config.toml
norm = "layernorm"
positions = "learned"
attn_scale = 0.125
tie_embeddings = true
init_std_up = 0.0275
init_std_down = 0.00615
batch_tokens = 131072
steps = 6872
MLP neurons of a small language model. Each row is named by its layer, matrix (down: output weights) and neuron, and shows model dimensions 266-393. Each number is 500 + 50 x the weight over its row's rms, rounded and kept within 0 to 999. Numbers have three digits each.
After each neuron's rows is what it responds to, as a language model described it from the Wikipedia text at the highest values.

L5.down1861:491475417458504460410535488471479466457637424493471491499540532479501506458517523594552498444552438425405434500552485487500466529546504527506511495501447484429513526458446444444446523521536609569517574519486563440489481495534598522449485511547425461568502522557398351475497523530452478416529486542438525524480533432601478434482487394570496446573461551578499482488608501480534507467622
Description: Tokens inside infobox lists and tables: digits and decimal points in measurements or years in parentheses (4.5 m, (2022-2023)), and row-starting pipes.

L3.down1514:484514516558452563536562545474477495549471499553508578511502484416440491396549524505518468468550515475544578486420518477610338467459560468517413461511521584444531482489528453489496563537422459543577548479555448483415481484506454544491495566464548456499532479536498487500518430558511562460610584463436491578550484486673466521583665487520528452520512560484532542530437408446420562485413
Description: Nouns and word pieces after a determiner or number, often just before a plural or other suffix, such as Senator(s), fighter(s), strip(es), ins in shins; also plain head nouns like color, land, children.

L2.down2292:505497523453491507475488405530438479540536437516508501559485513465600520446489494472552564454429524518511559560499539463529507514568544481500574462443515396484497559476563457468547504479527540485499473488513464526558505493500575517551630552493515515515563478513491473465409493459525584453509470463500471523501516582505539502515511409463578446475560462511481520439484485518517335492409
Description: Nouns for careers, contracts and contests in biographical, sports and election text, such as contract, professional, election, career, League, plus coordinate degree signs.

L3.down2587:542464477417518517541563480587557394487496497519625492524467541489489551487456489485515445482544499548535628615549525497484532508381548478550510549552454443502481401565465501473538534493481577541503506475471523569450495506612532526492482473568487579487571552474562573548523545465507575494592562504603497483498541488504452466521547397530473543540569507489488556546489533574520548524639
Description: Hyphens and en dashes joining parts of compounds or score ranges, such as in-law, non-partisan, mid-1890s, 5–7, plus stray prefix pieces like un.

L3.down2675:456447582449581521517517520508431561546578496439536503482568480466429495556405562461414493474517508515558474486519484469394531511494535510466543510485410551501506518535472547559544508471461522477541554478514448488464495404434559509426500495497550500525429609526473525415494575532510579448507452553457558470462480420474519491408586460490516476509537604491518618450458549508579454488508
Description: Fires on a/an right after "is/was" in Wikipedia opening definitions (is an American, was a Spanish), plus "group of" and list/table separators.

L2.down847:455495558564520584462507537471548489448461469542550568537522506473509501419553557446501570490460470497491540455531481480558443368512424425392486425459460403503481505496492500554591553457466467479446488525467425474496562456426537527453492599487442509460496506533525509544515459458539522489464580489471568530530435501454511434414515502458509606505458389513485502408531512415559411531500
Description: Final subword pieces of names, units and ordinals, or closing brackets, just before a delimiter in tables and lists (MHz, Mb, 25th).

L2.down636:536506473557448480603505523508468496465489395496596578514515439488544554602490453526501533457513560536503463426534464502546569510485443447447492539530520500444473576447485487537442434495603515619520510474586502487535549511512464420491508581513497635455456470495447510541505543550460534509477583499411552462572465536479477480481509534462451466378485516509407465397517597577496580460564
Description: Unit abbreviations and final digits right after a number, mostly in parenthesized conversions, infoboxes and sports score tables, such as kHz, sq mi, kg, ft, 6–1, 3–1.

L2.down524:511526514600446523543478517546445582545421522468503378547648467416486407492521482509437465472440505484491559520461414515412401518476452424508480557449499451558503546496572477546572485486490461487526527550408497471449523473441574410427565512500538483493485543513551578489635539523464512565446511474533506400516483548583495497491508487478486447458536403588470434549497517521461481489450
Description: First token or word piece of the noun or number right after in, to, for, with, such as in operation, for 46 years, with unions, and inhaler.

L5.down1095:446463517517461564457472539492478457472525485439494566514464416431487576579498427388502549542487428503488495548541423463495535541534505480570562471527497455547483507485511454473465434574549544493503525462431439532560445503471480534512507544475413591494479583424553486485431596535446578487524432476489488463507572504437573505445460447610410528482496477412464534436577493493444508471533
Description: Second pieces of words or phrases after number or ordinal words, such as 11-room, one of, first time, with fragments like inn-er and ten-sions.

L2.down175:478443456372535531501526522618476519526610515563532554514505494551424453486461467468545515469507486504559527461597505511526563558513549528545455480440528408403465486469448542514586502479453542498505397582479450551447461499492434554496415551466557457512440453509524509441431512556453517500509382568553485503589498505462494487497457530468494518592513480469476506566554476491499484470569
Description: Capitalised Romance articles or particles opening a name (La, Le, du, del, El), often mid-name, plus pipe cell separators after ")" in tables.

L3.down2717:391483439503516392485502527555467531462525537498451554518525525526564485531473470501490533505443534457517505399528491513467462469487549475525477462477616452515462495444579481536560541554483414507481480411407504425502423532454484522523464551519525426428547520541492482480511583504547553551476554534515544454539403546432432455508462503478504416484473483574464569504542561511515440431501
Description: Unit symbols, suffixes and brackets right after a numeral, as in 11.7 m, 1174 feet, 810 kHz, 91.54°E, or 1,000 (US$12).

L2.down2148:487526552555516570467498510510435526516541459505588519554539539561456436483444527519482509478573429439529459461462500535418489405543475525455578409557476441549538512535456513622474509496443501440498495517447425535453572511456574553431536577477519525506454397422424461467570467547505488503464486513458430511551532454561493517408453475531484382472534511428457570504514440461502584576637
Description: The a or an after is, was or became in opening definition sentences (was a Croatian writer), plus header and cell tokens in wiki tables (Year, Notes, Votes).

L2.down281:494583453548524592525508516545491548538359499536507473499452517542430583525458475383556439443541488537557497492430534446461480511522427451532445563465527513503494530500461516522585408542463515491447433385518434595422535547466502558406533593533524470556504447493554603461468436531521483555554495599523540479428596604503571486497497572513521529462607452481424506494528458454424528460518
Description: Fires on wiki markup (table pipes, list dashes, newlines after == headings ==) and on first pieces of split words, like vo(wels), elect(rified), em(broidered).

L3.down2589:446469541503550397497480534457639503458510430494525493485454598546529433474552523483497528490553437489494625500543499555470507481510440429432507533513455439504512445486411538547507502607455527437489491527474523466437617533472542537558507450525461527513457479521483570414538496537430410413437509490418448456414496434465558453498445533449564385447474549529409509494480475593504578429515
Description: Pipe and line-break tokens in markdown table header and separator rows, such as |---|---| or the newline after a header row, plus repeated column labels like Apps.

L5.down165:480475546483492458505493499506521529506533506493467533540406351500481463500463579490476555574461515457533443438561542432462442467493512484592570495519509534451498552488575470486546475504633541477495513451472526554472473539553491508497490439524536412489433544545465435539512512454588474555444526514415471424492473459452555495516514522441518419542472512523527510461532603506434494522510
Description: Later subword pieces of the first word of a paragraph, usually a name opening an article or section, such as Davi-d, Bonne-r, Tiz-iano.

L3.down347:478504516519445458513499536467537546478531453478449478585433400445458484437571462421567477497452501487466525530385612515572429539481599448437542384559476435613575611506448578445563470529478476552525437506489558481484456415516515577496491552460492509584465486575522523461521474506484540472604467539459512511541473444532501553452469482509546543477590460483499445510559463538459527550471
Description: Fires on determiners and possessives (the, 's, its, her) and ordinal endings that begin a noun phrase naming a role, rank or count, e.g. was the founder, team's 30th season.

L3.down2599:584450474456511527529485492507572540511481545594524595571536541555559544523431496454550519495484572526540516454499618507334538481511451508621450531518485443457519591490462479555516525463524490536405541608495394451447423563494467525488462456527501480520569428385540505459535515502514506477488534431529435439484475532505466539472424434460514489481445534538451412597492535542377507494496
Description: Head nouns of contests, leagues and events, mostly in sports and election text, such as League, Tournament, Tour, Festival, election, plus score numbers after "scored".

L5.down709:465535487454512488471489554471528471483484347444443518454495554530500569521525476475563539445452478547540477483490557479451513496474536541524527525539473532485518381452458502472518442613502494484544439533465514570414415521471570493469497487583464523555490495597469495518486416445552479517567552594509490490543520473561460547414477511515572521427566516542446561461453552522474515545586
Description: Fires on dashes in markdown table header separator rows (|---|---|), mostly the third dash of the second column, e.g. election results tables; weakly on words after "a".

L3.down467:531565444465546456510497486490531495422528519561468424508616469478490462485468446471471480443628502500449476486571480537606529511404575479567478471546557514474536530530539544494459475504566526468431478488562580464538487542506505483500514535499442503501441628464516499462475480500475456539430497528602536503457448541481467548411427475511531453460458557450412509482515487561532467474472
Description: Mainly the first piece of a word split into several tokens (mis-chievous, un-raf-ted, radi-calism, uns-olved), plus slashes and punctuation in infobox stats, tables and coordinates (Apps / (Gls)).

L5.down1073:573562577526417468512561545505453507453500542472410515480480464569535533521492519447487456521609504497467518501472507483465479497556479461484527522471576518429545397536485391586498455450549464574445477596522450515465461504474449487404520527538470620503470510531455512539527462491519442535524472570488499558425508474451518580424563453474432471463515492475489438472531519472493571390434
Description: Delimiters and number fragments inside tables, stats, formulas and transcriptions, such as table pipes, closing parentheses or braces, slashes, and decimal or year digits like .22'2' or 36.'91'.

L3.down1644:479530512426481557509572484528492526445444533533439492535487545451554508499485528524530547418488524600494598483555519493443560515519554487534516528485568442515553454571441460560529471525535535473579529503552444479453478584476450503460477394586466489474573546523475542440501545439507510581493512545564520546586482601520563474496485512374421394560405565615405498474442529548433468580552
Description: Final subword pieces that complete a word split into several tokens, mostly in table cells and names, such as Tob-ago, Swim-ming, Aberystwy-th.

L2.down270:532518435469504521528503483567599575479543498529546452485491497399454521511547466495462562439388526511442465392507427461481515545519534380495474531455457472474468396411455466431461452448420570492473467529499427467456368473537609497517426512462484535538495492508527487496543532530508414539602575512540562507420461517508631382544413509476521494619485503500455344560524627488544471545454
Description: Middle or final subword pieces inside a split word, mostly proper names opening a line or table cell, e.g. Sø-nder-gaard, Bul-gar-ian, Han-over, Merc-ury.

L2.down2803:617549472459456506487529512528493490395538487591471551527619469503498473495484535513468508526490443504411450502490492592464469553583522481519430524545469492515535432439389465439496479523519467525515529469567500614439507585489506519527520433461490459502485569447535411551480481537551480533470553564655537536464514430431482407490441401534489583445579490413493454453502486539499431464495
Description: Fires on the first piece of a word or set phrase whose next piece is predictable, in varied text: Formula, Tele(metry), ° (C), ce(meteries).

L2.down2732:516562519372498513590493511623554512509528454442543472459508477469404488539480467497472501554453490485521436479456479506443398469424574481460536459533452463457491502562496461538549477551528427530420489531468513462494514511527447512494518396497524503565555477491576418474567522549549507446487542541533402486488420425480569650535545512564478535572492565551533475483432459600425542437435
Description: Head nouns or word pieces that complete a highly expected phrase in encyclopedic text, like rotary engine, general election, geosynchronous orbit, source code.

L5.down177:509526550487539493549515508536552468456421579495479456579462508468534527480478476499653514552437470523613531480478502501505446512499467472584486502490558580517529577483512466578581475487484472479571432413522594593457445462567513477526535500509508500517609500369491489528493463461466470529472504471512488464532356502508417514497576565441513535490539516447517430601547493567489445481577
Description: Fires on the possessive "s" after an apostrophe (company's, region's, FDR's), plus "the" and adjectives opening a noun phrase such as original, former, remaining.

L3.down1067:524391431541434567575557561527664391509467539590453453533442568525525460511514439539532512484492426574366579480492488527458458505552534522429390484466493459525527463454490498478594472421457488545415463540446512562432552575515607544506530511463611550602511587469524377412462502501527513487431513497543511426484561501526488484466563632581438552553490547500517465495441534454469598482595
Description: The opening piece of a split word, mostly "la"/"La", as in labour, laneway, lair, Last, Lafayette; weaker on other name and word fragments.

L5.down1363:504528512522503431483507536576458589486465482563478570494432522464514583529529479531496583524453505487498419481467550398449516473474500521459545472522518453510479475452558516481477462400487571472512484457524525500577519588516609564515515497594505400580458384489498494539577542523483478450505456482453506524471550445558528550548443501395524403529512463445588547520609527554487451509459
Description: Mostly a word's first or middle piece (or in oratorio, orange; r in birch), or generic nouns after a/the (place, way); also who/which, slashes.

L2.down2276:514496555483450462461500410455461464615430509462474523417536521557567511557457547486464455619508412574492462595528391519479591544572493478494511454573432507472467410442555499414569563538531514470536474543504517552511467481509460548560438534382494548467576510512574522484469517516494383478578477472509563580530478461467456496527436484446484446456506428462420571510514464522541455571465
Description: Nouns for real estate and places, most often land, also property, location, residence, facility, in ownership or sale contexts; weaker on slashes and word fragments in tables.

L2.down2287:423452559423443554463528488421467582464530559422573599484539482499493536480523459520546619543432561564472444545614530435489564511451465402476514416507521514460491453476522526487437470554563525528549477465519444540424495536466433551494516564520508546461511566519482555454568535513527529503522479541456552518484486377469491437461463446464499573494479460573498448479510549460548478533513
Description: Words about time, birth or life stage such as born, lifetime, longtime, generation and period, plus hyphens and dashes inside compounds and number ranges.

L5.down540:518488480429456533561509515532566428552447601534505489533527440502554501533486470507443511527427477464517521489418488592544508484511480474547360407398548446467568536535564532555514481530550477500500461443484436561417416495393487521452501416584451520518509571480508524568543523473478613500447383487517578484550450609560371375488525486589487493487568458477587576507475509469495534381519
Description: Articles such as a, the, La and Le right after as, was, like or be (as a result, was a shared experience) and opening French or translated titles (Le clone, A step).

L5.down682:452482549442525529548582494443456511563487514426477492475525501502485454519507570353553519484581556428492439537635496426404581457643425439537551512432528511500530469372409446580435370412426523426558502496443556509520532472423478586456542466494375574530506496501473468493476533500478553461509554543356516569479448463520456559492498515492391505544456617512490528474547520449508495519463
Description: Function words in the opening defining sentence of Wikipedia stubs that lead into a place or team: "is a town in", "plays for", "Born in Winsford,".

L2.down1848:434581500492405473443492502526479483539520469402448483499554509509446523516400402467502522630562469470470453536531419453465411436542489515486454490433495590478479621432451556496502533509440553492514630457523511403498542450514557485454392561520453394469449614529556623543471566504535478480478560365554525405490469481443409549426541440546525544519497504480419450507533492434548565469512
Description: The article the and the word right after it (first, main, only, most, Great), plus the possessive s after an apostrophe, as in Christie's.

L5.down662:509506505542488470528447378522536407534510558476398451536511445495562583510411509505552435440444542536469548486598541474415497488516525501489517525430428466501481502509477404498517473421505567556572422543523493417429471533464571453545427465533478504556493500490524461521514492449625439491564493490533475541459506491570564452486480589462448513543491504608452481465427478481541522430521
Description: Nouns naming a dated event or occasion (election, debut, nominee, interview, final, design), month names before dates, plus table pipes and heading equals signs.

L3.down617:555545575479482311503492538494497529402546586500566513512503560455507398507500447482471484478563497427456469486527504511592424539482496505348460516571452513533386542571496552529523510600503504497611554594498404494517510392486473465462515413478568579490470486583449482499467480515458537482501453524415494525460528520523488485492588488478471494456484407479550626509496508461438432550433
Description: Highly predictable next words or word pieces that complete fixed phrases, often after in/to/of: "went to school", "in prison", "with-dr-ew", "at-mo-sphere".

L5.down2686:377510490570472489500518522502558527449470502604544496431501434485521600378491510478503496528549480548518446536486581533527542409448506513491588626566530472565443524517465563486502555535467449510462502536456461491396507565431404538508462567545483562516482456512537618415490527409512510478556522450507464564556475607497466492435611461518516542474484410505544485508515559503535581415459
Description: Abstract nouns and word-final pieces naming administrative, operational or technical functions in institutional names and roles, such as Operations, enforcement, development, Control, officer.

L3.down580:557538465466438450451547532490547421458479426506496509406504459542437458496452585486530530327514498573463459460502532494562452535437568491515447434464434486540446544442486540467404481480443465486475537495462454489417526510594456464580507501505526495432492418457440380583581403527509500593462564501457497521484553501531327482500525465616438480557498520517482494463520560510488494490472
Description: Closing parentheses and the last token inside short parentheticals, mostly in infobox fields, tables and lists, e.g. Population (2023), Position(s), (born 1975).

L5.down1436:468434513579495573527451502571455522518478589418506554410512519489539518489478524549444516477562465537486485515503478589522536497520540466498417545479518536491550520401516546540421523533474510544559434468556492445477519480471423498429454516484526460472494554440451566417539416468454554533567568470449415559522572477469520509464538502439494495511497549422575563395585551516516504490433
Description: Final words of sentence-opening time or transition phrases (in addition, later, at that time, as of 2019), plus inner word pieces like c in inscription and incumbent.